config.yaml
hidden_size: 192
norm: "rmsnorm"
schedule: "cos"
MLP neurons of a small language model. Each row is named by its layer, matrix (gate and up: input weights) and neuron, and shows model dimensions 80-175. Each number is 128 + 24 x the weight over its row's rms, rounded and kept within 0 to 255. Numbers have three digits each. A neuron's up and down rows have the sign that makes its largest values positive.
After each neuron's rows, "fires on" lists the tokens most often at its 100 highest values on Wikipedia text that the model never trained on. A number after a token or word is its count.

L7.gate541:105129138128103098148131067142150126113134172122118108134113134135124116112102136163084138106099137138136170119146100116101097145149168090124122125087176126127094124187137147119143151112141103121100102115143111134131105105159128105098129139119150130158129141119131115171103121130119129175
L7.up541:160133144141107080142127074135157115150099184134115116136140125120105089120115137175101129127115133139180139098152121121098098136127132108120101134124162115132103089181157187111152153119138131102099121134160123136160103089161128138114148145129157144149135143111123088178113128106144101174
fires on: " re" 100

L13.gate228:134094128151165085082110105141172084123137104148138115129116125153088101134115114118134094084135137148145180137152109158143160156083144138153163128148120129115109169144116158124150122116135155131153137119142098138105151103124108096133133148090111158134142161139126066101118134107139143131
L13.up228:128126143126130139127156117168129085121134137127138125167114083164180159105128125155120092118124098123089121157091111146107151141148131137077107095097105124103116125106111137151097144127080130116099141149153094092144175137134119133169133093140065110153128134122173117083152152106140155134
fires on: " they" 24, "ing" 17, "our" 14, "el" 14, "'" 9, "pe" 4

L10.gate171:134127130137098125126117133123125125132188102111149107141118103120132134091098118118121128113141121153113109150153132189126105148161101135087141154134158108111119161150163146135136086129133113142175147139182128108144083127156123043161131155137146142115117170132139117177124091169139181167
L10.up171:149165119121104141115125134142116065137116109095144127158140084093127135097107106124115120107154145132109078136194136145093138110171103131141131134079107110094104140160165133121141082126142112116173185127169134122162086087122109106180136153135151095094109124131122131164125092163118158162
fires on: " United" 42, " Aust" 30, "ust" 14, "old" 11

L15.gate336:143131121108146127108083109145156133120111100143134124095149157115099151139138116122102096068133146139150108159115115174196136153121137144080123104136124148125142168172120100162112148124135147157116153120100172139075108125086132145131121140128130132118096144111133101118129144101134153128
L15.up336:120149064095176140110108096127159150140125133118130161139084143129129213129102154128120140113154122152117143116148127121115108121064153139148133147150173146120131103174101084118126133103156197171158160149121164100108140127156119120115115148099107141189125083158140160109143137146144104151
fires on: "o" 22, "ain" 21, "or" 20, "ound" 13, " |" 11, "um" 4

L18.gate549:116134104083187100108090106133129136175156131128151130094089129109112135132099135140120141132122120110135181134164138145096098127064125131122162114144182110144134123100137160140134144112155126140094105111161111136112123091127185150164099130119157174095069163097145119124087128139117143116
L18.up549:139137121105157115112157116151139145159149146124158173101115149132116140113088164148109126163155126115141138149114108148114119111097127138166172142140199127123150111124141167154135133101129147139090121128148106076088091094121140125154122157138119147108121132128120153100148133110141139109
fires on: "s" 19, "ers" 13, "n" 12, "y" 7, "al" 6

L11.gate379:091134160153138132109153150153107097139128105104114100142119110173170162124133133079178109090117111121124149117175131153105126165131142140135135133136164133123144118158135133164123082122108074132132105111155111137122155136090084140161161117117119138130090111086150108100154114126143082152
L11.up379:119095133132143127135140119136116131115136122116090132127117135119151133132155133140147059109124103112157164118120114155175126130091107091151142130115148124177125135168139131126121090128156149092134108130112166146128106136148154163082098098106152166164106109154142159116119134084115138179
fires on: "20" 35, "19" 33, "18" 26

L11.gate2:137103149134082105145113099175136144141089129136088128071104137124109154107126134164145120157119143100127174137136150098130141156165166123131100137054155145119134134149150146095140112133121085136126116143138123157135146113106093084098158160154137114138130140091128084115136146105068129161
L11.up2:153104116148100079131118096151132137103120139131095105121116151141114135128157151152152138134097131101128145093146142116109111135115171148133137101118157131177126139178165155078147113148130107118120138135148129176163127103096093075099129165144113133158145124122148095166133116098105111135
fires on: " re" 100

L9.gate466:142111122118078094133145118125172121152158147125127156139106118183182155147131115130124101110140125162125110141115172139150122147117168112076084128141116126139139141146122122131113148103090148163130105119121141106144104134158153114133112122124105134105120146138095110127133138101147094134
L9.up466:131108109121145163110151118090124150117130075111133089147097133130107121159100104200169150174164122126097143115120154139107076120143113122182142150102150129107149105093099120183112154124110130137139159146130161157132170121179138131126147136116097085128048096148123154121114145164146124122
fires on: "ine" 27, "5" 21, "4" 12, "3" 9, "9" 6, "," 4

L12.gate257:154101149109138117120118136151145124145086151156121122121117128125140124177101135084145104141122162096145152143117137137111149101101111094090099135103130102142158145140110105103115094114117160154135134092159171106110157118099141123126152165122110094131107106137130103122108172139164063118
L12.up257:117116107065113137099132145173137122096132163109157148083135121109144154128115160105154174138132138139072052156131076127153091138160150105103136094137110135162121128187126138094113094143107096105151126102133124156130136131144132135097109151151130146130166149144128155110097160116138111137
fires on: ".\n\n" 78, "\n\n" 20

L5.gate316:145153123120073141156157071149127100099125173127114098134149149118118133143108104141151141127098082130133166145110149134091062131139122130131096148115135114129104105162128153115124166110119135148140121147138121141126145122108113116100130122119158125162138117105127105132112155126127125143
L5.up316:144123111138108097173141078159121103111116134164117100138105111113111157135110112176166144115141107112097147124136154122120059148146133110129117135118160130148126071155151153128114127100117134126140119146156133131149104137110101115098117131110146109158134131122127092161125140122114114148
fires on: " re" 100

L10.gate428:105139147130120146127111147158169115123166148138147103126147137095136119149140112117160132130127160109103160139096131183093116110097118070127104109111092111154130125086124109105112113100141165139170132083147119154155160133149108126155134122148117125124125116164124162138119148125134112121
L10.up428:139112156106100202110140122111130189108155112123134132154130144131130111074133143149118139112146132132128132124076143156153079134115141119084162135104108115122090158155097129098156141136116122114133126151144145125151107148124120130142114144153102165131142154154108154109118138116141161076
fires on: "\n\n" 32, ".\n\n" 27, " (" 12, ")\n\n" 9, "." 6, "le" 6

L7.gate497:044116121166120129113113101123134098127126136135130153158130158161117135110112124147094136141126126153132107128097098096116134134103166078135150086106121130153093110132130166143169161152142105105098088110093098165177138115132161140094130112137111117121118176135141111099116116110100151140
L7.up497:115145171125123139076131110115130096149087127101177120105149163150100149097163131138143135133155126140114119162082132116143100135131125146078125106086140126156108106123103137134138123176143121121114124111092095172154134107162176158138141160157156156145144191157076109155112152100131125137
fires on: "\n" 21, "," 18, ")\n" 16, "-" 13, "\n\n" 10

L21.gate202:100107086127081141093096132118108148130128105127129129107097136156126096132133105104116083144148165138097146166110129144135122116140107120143121116124121118091134142119139124137097105117134112155136130093104168139129129138117151090134114151138103131096115126103147141131105162158121139205
L21.up202:157152124129089108142144120164117132152103146133126142162128143137174144105130105146152121123096096143106130143133132172072136131138126146120117138201157132137101162116133147194068123088158138110148083131107132097102128100112149092106108132143142164149116120109110125152115130141172141130
fires on: "ent" 23, "i" 14, " t" 8, " d" 6, "st" 5, "est" 4

L8.gate519:099101130127140132128143153121136137142085169128139101120125118121130107122126189148119155101121137106094082140157130107186112102120135129089111109101113124116111171142158117093100132149128064112140139150134187109086142127146127072087157132127118124122132094066124123129115143116103120134
L8.up519:109168117146104094129164133098103127091142129152150100179127154117176113135128106161113184131102122141112114150126106146145109130132096150096126103103108154121134137122127107122136137123148071160121144136098165123129172120115112110083125113115143152113119139156108147113135122135071126140
fires on: "iz" 45, "ak" 19, "ain" 11, " American" 7, "oot" 7, "ish" 6

L10.gate398:102141147117109150166173089165102121128112159154116117124112152155116121157143140134170137123096160106128152106128136142120133110131124163148148147101111117135130125128096099127107140107107131169122103113112121126112152160147114083128134141122165083130098124137096119174133164162133104142
L10.up398:135107147170109140162122103155137144112127120164106112123134151121149167131104137141109108138093106109137144121160117193145123094143115132157181150079103137112129097095121111079127157097140101166085132110113112125115149136137151107145130131131138121149131154121108142190142095169135107098
fires on: "O" 53, "A" 32, " The" 13

L7.gate553:078109119173120092124139160139144122116102136134130137143123145129105146114105123123113142145099119149139146132115159055116136132156150096128103111157128123127119151134174145097164140074154101104092127130102152117120134188117171110122115111148142119100137161136152136103120117105096149145
L7.up553:135103130120110118141142144141146104111084114119147123123161151144126116081136121093149108124099060134123104134118177126097163119148144111104081086134149106115134175135163119100160103134111151104151102148091124127174104146118143152162118145146154141044148163085114119128137128115104103157
fires on: " J" 38, "ents" 23, "ild" 14, "\n" 8, "-" 5, "19" 4

L15.gate477:116113132143065106132160102149148143120181105136110142100141109174150140154092115129119106103156122194128156163121145135162115133112121199117107121158087172109116150129109108115103087111140107141152103164124141178139085166134138051144104129091102133136141113100133122106154153145113095155
L15.up477:146114140130112175128116091092120156135139105117111139120114126128136109137106138104142156094164146138176130137114153119172118163078155088153086092152122132107145161132154131101054102155153161142134132129132125088148135167115125103126128138136117130129112179091067152127142087111097125082
fires on: "or" 15, "in" 13, "et" 10, "ent" 10, "ing" 5

L3.gate45:178135148128165089110102116095148102156165126139167132124046136109137105106173115105082091139141125121139116125121126187152113115142115127149088126160116163155147206150120125130122099116139147133128085106146129107149112118120136162127140146145145108083124175150140130102152113093151147160
L3.up45:133112069141149139103126105085111124126151099132158122096097168108119118104132119129125166132135115124138137129150136093123081194114063155174103137128106142167143161112118135151090130117130128137123163150109071147130152147110108087109189126155133098092108128144156139097125116123153077146
fires on: "=" 43, ":" 42, "," 9

L13.gate144:124172149185155144083107127161108118136120138129109095141143146184157137125146136119143141094150087153121115110165122133116153131116164161101152106135109116135135118117130071134107126139126109119134134108116145121106075114131134128121156116109160156124124087051156143119108145111107142122
L13.up144:140183140123132176122165117150117128136117174122142150146113139101135141115134130143108119082117163157053146125135092090147074128134190134118138122114139103113167104131153109136138127115149132135106157129125191106118137122100107143061135151087111100123132121145091139104108117131109132112
fires on: "ian" 18, "ia" 16, "ish" 14, "ch" 10, "ain" 10, "ina" 6

L9.gate484:108133113172154140068116098152113130170146137129121112093116043143140142125141104153120124107107132113106082121103130125133120127124152136078110098123116112131148114131129079128089124106110072119125136151083166094118143143105139071089152102114168132097111126075130151091135136099106129100
L9.up484:142147123136133121086135159124119101117154110121156128115102112130089143151113106132092121134111089131152191147102141177153102137109140117113092112124143111130106101172165144150149138160169138141150102123085145106138146148096112104126131143095159156169148132105110130119120136107118126116
fires on: "ian" 72, " American" 10, "rap" 4

L8.gate574:124135154134128134147105129139150139142100150152147142151124161116156155167097135117122116165133132145143150130142092148120104113129146139073145132147118198123157165160106153126117090120157150116131093122088111153153102102114153147123119145179096104131102102108121142088136107143127161131
L8.up574:154139139093116152118108130181124094123133147103126138157119141163145170171113082144107106127125150146090144074138115142140123068099156101124121160152107114153142140135139087115155161161117158111134076147093107152148139106128113189107125110136121121126126128123137170133135123115129128068
fires on: "19" 53, "P" 11, "W" 9, "N" 7, ")," 6, "$" 6

L12.gate177:126146083084125169138136096116131159101142119123138128112083119081131169123138117115145144117119100128128171133131152145155099184121142141133148135118162149137096138141082125134111116117104117169149121099131098095117170121107176138129129144131138136157142185147142127127114149188129117103
L12.up177:124132103114140132135145147138160125121115091089150107114118178127168100143134132100178164113142105179084145117132131152112145113105110170106111133169186071113140104142163136203164109114132135121130092093132160137148128104151121099112140116081099117137099121147116116124140140115148071106
fires on: "y" 58, "ix" 7, "er" 6, "40" 5, "en" 4

L10.gate65:155103144116110120165165099139135107118105174108115123132152158141109107118125118154128100133084165114131141108125134151104122167099134118111120126092168123164118119145157158103149146102157147094103159099162097175170120094117112094130106182125156129169118148123156108199121143126153144130
L10.up65:183128154113116137169136107142142111122122143117128159052111123150131136144111118166176103123145151112163124125113112143132129179147183089100105133125173138146123093138162179143148131120139135114108152117148092164130094090138098123140138158116136158183147141124122086170142116138142126163
fires on: " re" 64, " Re" 35

L10.gate254:111159146131119144132145128157119148097120120164104104138149155161093145135141143096153157099143144115070174157119110143133104148116116187146152129121154158114128119120126130103140172114094126141127107114109141133099144126133138070159155153104167087142129112145117122152107122134079125090
L10.up254:103155153125104157137154134151116147109116146162083121150165136141121153114149128119167137120159131119103160144136103123126115151107105165169164128115157156092133113114154121125151175120089126120141134110095151136107129122139137104171144151108159091148142120121114132152148103117093129086
fires on: " E" 47, "E" 39, "A" 9, "U" 5

L7.gate318:135116119151129090107133137129140145131188157143153075116091148129129130104136154113110161101157115171096140108122090128115098138174144151154128124114149136155130155155157139099100132127150154152161073134115146145149109176100123106091124136168127117156120165129144131143111138157122117210
L7.up318:172141115171114105113151154126124124124168150130150092141109141153131115112118152134094138095155096118137130100116113129091168117172128141194121154100136093118145139152169120062152116132140185113134105146094119104162113143117086136131126119153132100115145129136116120123155112172137137194
fires on: "ust" 68, " Aust" 30

L21.gate250:138147158111122120143074152113155158135126150102113137092129147178148152158129140089146109140121108145117122131164141138130108168119100167137118131150124204154145152133092117127076117123141106124160052172147133164146121125090173081147119136141138106141118123087126160121098162127143148177
L21.up250:121134109098117140148111108139128134096114104146133112193180142149140136157083116175135127129113096124131139143137102058118135123143091120120135131130116116145178101087169108154133143120100079104119133160119145134159099124146116125096103095124146102144167160147097174139171169113142109121
fires on: "a" 27, "o" 10, "is" 6, "p" 5, "ame" 5

L11.gate53:087129077131145127099098115130118167163154167124152105111118130118137150118131129128124143115124158115148107126100145127104091134124119111100147149121176083151124130163150122134111117121127127133106075110159159104090113141149177104148085147142143122123129164123177120123106119162137167112
L11.up53:131106091139093100108120108132117147157132151109146143133171129110144144107132134128160147129145108102154095109079126114108117140137099073135132148164177092109106108145167150132159114108151107085103103138127150109114148151134160156173098107170138108109129157130148121122129104152164183127
fires on: " Pr" 20, " includ" 14, " Ar" 13, "enn" 12, "n" 9, "al" 6

L14.gate321:162150135098112125103144136126133114137144185100153134102121150170129133122089112164103091156134132115163103140138146108088081133166126116113128119096150117159118094107121136138097121134196124171100153091179115121123111112106131126114110125130163128138138105122118124117093145130138112159
L14.up321:130150144134130133101098145133078146133094144149113136165099117149106161136109104113055127148139137143153176123135123115132140132111166159115144145156151144113164097139118126143124152099163150125109153149108095147166136107134132132131140140101130132133114157130111116108121095167139131142
fires on: "k" 45, "h" 31, " tr" 4, "r" 4

L21.gate188:118106124150124127137151142101129167075163123130090090125066155137071143105110102171095127118116164160128110065145115119121090129145107106105158141092085121118127131135129132108139124134169082131150139129171117110155111124123097111109125137057118117154107150157162126106104146182141124129
L21.up188:183082138160139113091118155160135084120170177095118105091088111163105116102127147131148135134151149091124156106102127173138109124099148125103102153113119141149129128065122095141141131175142147144123093122153156131087110104098120121146134135156088132152125118117103125114168127099127089137
fires on: "est" 20, "ent" 17, "amp" 12, "ant" 7, "lect" 7, "ab" 6

L18.gate126:115105150096142115122129121177117121162124179123182118124112092133145169151126112137124098138128125153141142094143155127129142128123142165159080125099098094128124165142129154141166127134143125118146147101122122159091131080152099134094119116132131161143159131131136119173120127131136125129
L18.up126:115118162118107137113141117155179127154099162112128134124127151087154121141117093108097105090102136146140133131126164105112147139173102128145113145146117179158127157166171114134150152080149149113140147068131124140123091132097140128097113120124136155134095092137145066106110149104130119104
fires on: "s" 22, "z" 15, "t" 13, "on" 10, "a" 10

L5.gate236:127133131141174108141099109106153129156153112138101125115096155154110064171150111150119144121105172125116113073136081176101110199151127106132133127153158143128100103153121099170108107133166093106126158115155140120142135142171109141142120175131129143133109135118124138200089162179150145141
L5.up236:154141148151165111155084101136149150165151099129096122127124150173089075165145110157115153153118160107111109084137062173114136194163117120145151123171145136119107104158127102181131115147150099099116169139142120134164139126142110157137107191147125135153110128134115147186117152163167158137
fires on: " In" 70, " Comm" 20, " ac" 8

L14.gate375:115105132144112085115147135155131153165137137203110108099082118095085141145146160090104161113106153120138108091145112142086149161091170119143149153145151140173136153137121127148147117154137070114140133110113128103113141173124161131115165123150152110115112117153134163127129136082142156112
L14.up375:111154098161148114136174113139170100185106117121089117130079132094165105121132166127155158084117096129087129138091136116097122125142138135123121137129132120123133158123168128152113136104106157195137114086173165107172140170101104129094139099127151169099147145139109148068101133139149095137
fires on: "ar" 21, "c" 18, "al" 13, "av" 12, "ag" 8, "iv" 5

L8.gate107:122085141124114135131094063127124098144151158103113163147118084140134121146113111113114151095101133128155108104133142107170099134135132128147108082128107104118085160150108121124127153139150109097101137171101110097121123167128130110081129122095137129089117158135186120094167138138092123155
L8.up107:126088152164087203065131138143142113140163110110110133140138121139127152079131118117120161116088096102147132143152170154132125118165143074110097092111152120121098129132132162152129129071138116117143131140124142132147144159075150136136127141166149171124113127107128096083119129128187146128
fires on: "olog" 46, "ial" 18, " American" 8, "eral" 5, "ral" 5

L7.gate483:155130137119133100117106087133142123138142132089125149123113144173106155168138084157162170117141166112128149120160166167101132130142136080188128133130119130139103126133089100158153108140134126108131134111152120139163122124150106153153127171138099146135129086138127126159118121123141149125
L7.up483:134142145137133087123102089133148137181160151113136163124124161138074126181137107150149160096129164156109156099155148143114125160111171115155133158162116150166098102119081101128139120135161124136140138097155111151171115146139130148127146171162091126151125126120133110153076106130120140131
fires on: " In" 41, " comm" 35, " Comm" 24

L5.gate366:146110118144116155152136106124117137147122145112136127123132121166124151099088148115125171133140154146174164110110125136164109141146135115102128126136066104154082138119109139157132138140108143191156079140128122138144139156131171109148097076113121118107080131150172107163111116087146158113
L5.up366:162134120166119144190076136136146133150165150132120148100111100125106129105112114145053139088137106126137105148144086121167121124159147148101131133118099129123117154153101122149101125145161142142144123124083157132160151141134162114140100115138102133128094150133146118153115159144108150166
fires on: " For" 33, " Fran" 19, " Part" 14, " Car" 14, " Count" 13, " En" 6

L13.gate503:131166117069147085062129141122147172127160170109108150080110144091166145136110129127148155105129124145101150098090141142126170138121100159138101145149136134148084138149171148173105120125087110153203140160122109160139153137120155135087119137129162171156096158160140137135120169143119099148
L13.up503:140122115124181126098128122143159132132152135127167158131154118138159116172130145136143127140142140165139153134163109167102179126097124084130153121117111101121142112111159099181147106128122125152119132132146184121087178155146120130128147154112103134126133149135133111111115114092098145105
fires on: "en" 24, "–" 17, "an" 9, "ight" 8, "ter" 8, "ix" 5

L17.gate408:152153119130108156131130073122143145152148123112165120148165112124116131179095128110171147117117143153155165118182110118158127150149141165097096129113126167090140149150092132175113123091107121134092118120118111100132130096113127123168086108088109111119127145120126162162119196093110144121
L17.up408:115173107121087148165172159129139130159095125145165153139100115151142118091136151126118157143129103144160168136142152118105115171120132098129116105106137141119159127118164154117137134171133131107125145153150102147138121159160115169142114117127118136132105158120067152156114123095130131136
fires on: "le" 31, "e" 23, " |" 9, "pe" 8, "or" 7, "y" 5

L9.gate117:113131145099136154144154104113139149120105117139123111149116089168145148145138113146126181114120155114089112081149134126151072148104143116168173145132127131097109106163111142166133160091084117075120171151119132154140102098141159123118109164101139123097163148106115122119084142140138101125
L9.up117:122156120152130128175129130121131164148155155131110122160133176116118112164139121126140147097134202121101138146149152134190111181145128143119129093118128151157093057129150148145153096135137106131097099124131127176130173106125111139153123113115093143102144104131123126155107101129126169122
fires on: " comm" 32, "port" 31, "ort" 25, " Comm" 11

L11.gate7:084118113077131142121115082125161104144139155119132103111153109138115138139149118110105144099146160143108131132137166149173128106116113124089116127087155122162140188150116095140045162139132146157121152112130159128117106144158134130135101134167155128084165112129140132133106134117114107140
L11.up7:131135115094125132149161106109139107124148142133169099130172086141149121138141110096161160130172148094153131124129156174154137074099140106133138148110135136128142172141129094110092143140100171147149151112149187112154100136127117152140091117161124115129159114166123109115156120153142146117
fires on: "o" 33, "or" 28, "u" 12, "il" 10, "in" 7, "l" 5

L10.gate523:096128163170171151105141108128119100120130122145110103103135151169128182169109109147146085120140101125108141147150151118131156103120120095126122160148143136130149106147137127114140075123111146130145078142130098102109136125115113173094127141124180142140066088120140131118135096149140110125
L10.up523:064152146139141163136091099107135119109139172178125108132135156185139156163137132142140145109121127142086124141165102116167119174109134119119096121117147122146147125162164138136106155119152142130166104160102094159125098127126120130078111128146153140152107146109142120085110128106087133140
fires on: "19" 71, ":" 22, "18" 7

L16.gate282:114162074155129111113106116105098158138123134135114132098085109094139132118124141126129171147068099105154085177122112154170138087119121112162135112158109126125082135092066114116126089116147128109120091179122112154129138109141152113120164142126124133139138091134108118155112112124125117156
L16.up282:163115145159119127150108160100135115110126151098068105117116123128084202169101095122089133136118095126111107152106131113152143097138096128163130165151116155160132118137119114148120147120110170120137140121115144152092133100190155164124121167174129116099128116134151122097131081168151120144
fires on: "L" 16, " of" 10, "ar" 9, "st" 9, "ard" 6, "all" 5

L16.gate35:099127164154116091151140119103181112168168122082142166137112150120169095134132169102087129141120104140191147140154140134091103152146124099109098141125119156148143152103120112136092113109154152128130127138112098154121077160083134147125131109129179144089088106113173173143145128102127113085
L16.up35:109107114103127142148130094113134124129173157158154127164093066089172144142108149113114198142117093132150115114156133110105096108130149126154150094150122170117075134155123178099096128135130083147090146131134081127134153100125121140091139148167144130101124112162124104104132126168139093102
fires on: "ot" 18, "," 13, "v" 11, "if" 9, "es" 6

L10.gate506:133142084159116079089136113104135112126139089142116164108097085129201134101121112088108140183117165144132092111156093141150122110103131106109132108143107119163142197093079118121098108128105118119105085149140132096136132107105170118073156122125152127131104150097108113103113119150147112098
L10.up506:099108139133101125134147056145126124136101113141136121107095118145154128148118113086090166156135153140154097101162107131143132097114149153152141171110098128169153133130126102131111117099124138146109151102114084173100143132120076131172119138163153114131112144140157123154124133163158115096
fires on: "," 76, ";" 14, " but" 7

L19.gate291:119145153131141117104090137161148122135109126155155122120156162089117073129142153123121111134116148115103177128128117093153116123108139209110161131175125094132114163158132108157106111154135102134155121142154087153150144148165125118117151081122133169162127147093123163128136076141150123145
L19.up291:121108196112178087123103153144113166120138131135121131124114129105128149119103127103158142105121161097151147126133169136197112084140159151170139099151156127121105155148048112112128107144089119098143084096162080151139144122104117124121105124116127157114096109105133103158155108124121120093
fires on: "'" 30, "s" 11, "em" 10, "m" 8, "n" 6, "h" 5

L10.gate132:081148188131156147150079149141131092128122121102113127115129145143110173146110108112146146091123141135127170142153113120132163124104147138146154161139155157101140176170134126172104121110153157110086110156096126168116139165104113146079111098168145120157126099083125116129115126114101109117
L10.up132:156106161133173157160137156135129071111095156144096104153137157147102169117147110132162143099147125114131151128138127120144140120084147116127127130159132162098125148177138140131129107125152161108148138152111087145151112167135141137117117087134130130146160082121117128098104099147100109107
fires on: "19" 96, "18" 4

L18.gate335:143162152113135119106144092140116100169105090109088144134187174127150085120159143123146111156103128157121128083121133136190116145126130142110112129155167121150136133104152105163112132127118152155075145114160112106131137142135082070137093110141136159159085103080152125120100125126144086112
L18.up335:123090157144131085057109096169143114132113088086134118124136140164142155112113179161167118116162128136103126129133116110191106122124127140146135096148137111114148156157093115137090120146123134092084144096116112084146130102151116128165145135123118123138166122113127088104196123096142109100
fires on: "m" 13, "em" 13, "ist" 8, "im" 7, "el" 7, "id" 6

L17.gate436:096117139118119106124105114155132064108152165163122119156101118173094091116127142109114113112099101148088151094105109117109078130144186126108129159125105125124123107184121136125131121146120064123118150165121122099106125093176134148128140145157154148121136176156142101120137165094105100137
L17.up436:112166147215081105116135110173144130148103140122122181121165125110106068074126155154110114134115111141124160157104101115158129119129140151141165108124127157146104150159144133105178160098173105124120127158146111128168131094146111157109107143129120117118113157140157141109113115101113133128
fires on: "\n" 23, " rele" 7, " re" 6, "uch" 6, "le" 5, " (" 5

L15.gate235:176126135136114158107097080163128140111126209149191085129167092140078114180131146104120163171164134130118121110138104099156100141125128121107097127155129121104134141139105172135100104124130106150115104090134122146132132144129132154133147143134128109097138141138100131155108160161132119109
L15.up235:119132116148082152136181126116157128144107133144110132126124155151162106117138134096154142124122128124107162133126129132137111090102162070107137122134123133147129093101133143115097149132148121164188170122143163164172120150148154136125078122108123145110127137136145156077185108116132125133
fires on: "a" 18, "f" 13, "i" 12, "e" 11, "man" 7, "or" 6

L7.gate13:137123200151137129145101129105117162150143154100161150141137142137137137139151106155131100114123169115082100108133112152120124129133107063160142140147117121161167111112135106137140128129098115077121134093116114131149147149145106179113116157091143114120141132116067140157112136130126144126
L7.up13:141119168105127123130096105119127193167164144114145118136127158130114141156145090113121112131107138141118172086159142159155126145135180111176108106114138134154095069186116097165124110114140181132128138103100151132159134115142093118127139168147169119114117150132084144146120126137137152130
fires on: "iss" 43, " comm" 33, " Comm" 24

L9.gate419:135099145111147108104152040122149142149141089156121099139082143118126137111139127102107138093114148162156154120177112153106065117109154166111124105131098136140079115108119141163114130127076148133128132151109083163101097108140097098102147153145148112137104152148140118153130117184119057149
L9.up419:139130167104126104094146078141138161129120112152128084151117169118119124093141107107120133115111121135174157113159109116117096140134132150131118116148098151099064106115124144193151145128108188117143151165106088142135095105139095137115137149144169119146144148147165116152161128151149096156
fires on: " re" 55, "00" 35

L16.gate294:120118158127108136107137140100115130116117065113100121090121136140113176111099128151113088153152161131124152140097114146124116188113128150101122167133186115122115108132073100139117087123129147168133086133124175126118106106145137107146091130145144085118113174086126125140145119135151139134
L16.up294:172141118110082152113095136149107155163121100099124189132142111124152124146100105125154119141186098113123116163167156176130101150119110171126118102145114150086125165176143090101080124133098137104125089169131111089097123142110139084157120137161150130128078141089110100134128112138128146144
fires on: " J" 65, "ent" 19

L14.gate115:145114140122142154145125135082141125101127194146114117137109127123110109133100081115109166155112141156141145112134127082126040100160171142079109158117135102150161121140091167121096105137151119121139110121111094143131095134139141117132104137098135169160126132105121157168139144152124112134
L14.up115:152142161099126106121131127119160140130117145121120100156119111113157115150139123127125138136095109144159101142161130145107149095173135109125113160126127138107136131144101165135143090118131162124106116157136136135121149135123160167104138093133130133177117167104108132099126110161100097104
fires on: "ot" 20, "on" 14, "in" 10, "un" 9, "od" 6, "ob" 5

L7.gate46:138129120107123122164157145130148139115138143112135128138133119162141111112132120136120141106116123140117153098098116153150144102161101150120143125113112092117066127114150120079203128165103138119095159107117131116103172110129138118188085143127152134097090126133095121128130098116149154147
L7.up46:158103136121124131144159126106174165167153144131136140145111149122124109056135125113134122075130144140086107104144094167155084141127124194106137117127113101147085113128127110087131125173140108164114115086116154146126114139163150121163133148103107119133098168123098094130087124132115142149
fires on: " up" 44, "ased" 18, " Fran" 12, " For" 8, " as" 5, "ord" 4

L11.gate183:121157132118118117161135109105166182139103199156138119122125121142171125129136124121122117125132097136157135161113073167095104127134140142139147097147168165093125158128111113121101119146200114085090067152118095117149110139114136135152139163125148100141105118105135110091142125105106137133
L11.up183:171130129100077098168103091132137126153089145120156154114160118136138102193107103151158162160088130135114140095114122107161143133138113148131116123125133167133117121182117133171148148122109135121120124146152142091128115122137147132159088136118113125148139138110089129136131176128154138135
fires on: "is" 26, "oc" 26, " this" 10, "n" 7, "ame" 5, " al" 5

L11.gate100:171093149147110145093147160170123104103162099104149107163144116153162166112114149167145147142118131131112149111144112139100123115152107104118108131089127139124123150135166128148117134105124066160107123169134134149148130169142136110132108148148122095146159172091169137121096086151133150150
L11.up100:129120113113114191121160121160135111106132087113170130149116133143122110173153144145121127104127112132145075144160114133122161150125159124124147128112128107132133119181157147118123137134107141088123138154136150148104131189090131076113104109160159158126093108095128133137095094128082148149
fires on: " New" 37, " Aust" 18, " World" 16, " United" 15, "orld" 11

L18.gate125:127119182122168089141138142162119131152134136175112058133118151100111136132130161146122136123085129121096134117154111123142100153142147123110149164142134115170123178069140119106121157099141141123157174150148100128114105124136157107121090109161126097123142156114154130138113127126140162132
L18.up125:099135122112149134131129127142125159154097145129047108119100171113117129110107113090130170105083140120134139137123114131057159159156194125161112110146152130167140137123147115140153165134146116108128166123144152073117102111152135103154162100120158103098128108137156157115114134110115109105
fires on: "ar" 29, "ap" 12, "ag" 6, "C" 5

L16.gate165:108108101141132092102143126117135122146175116150115115154094124129112155124156150125116132128136152154105079107167084136140133114114122107120137165129095175136112143156133132115109189109138100108123120155166130174080103145136139153103127155106170111167167090137158184116129135171137115140
L16.up165:132163169131128098111165143129137155092146148115109110107116102081163168136111132098127138147120100110126132116109104153110087138128097119129151123142132150127134131134157129143137103174130160119124119099107136148105091123119124123147114129104095143123111123124074094157115105152129117109
fires on: "out" 12, "ent" 11, "ol" 10, "ter" 10, "ult" 8, "ant" 6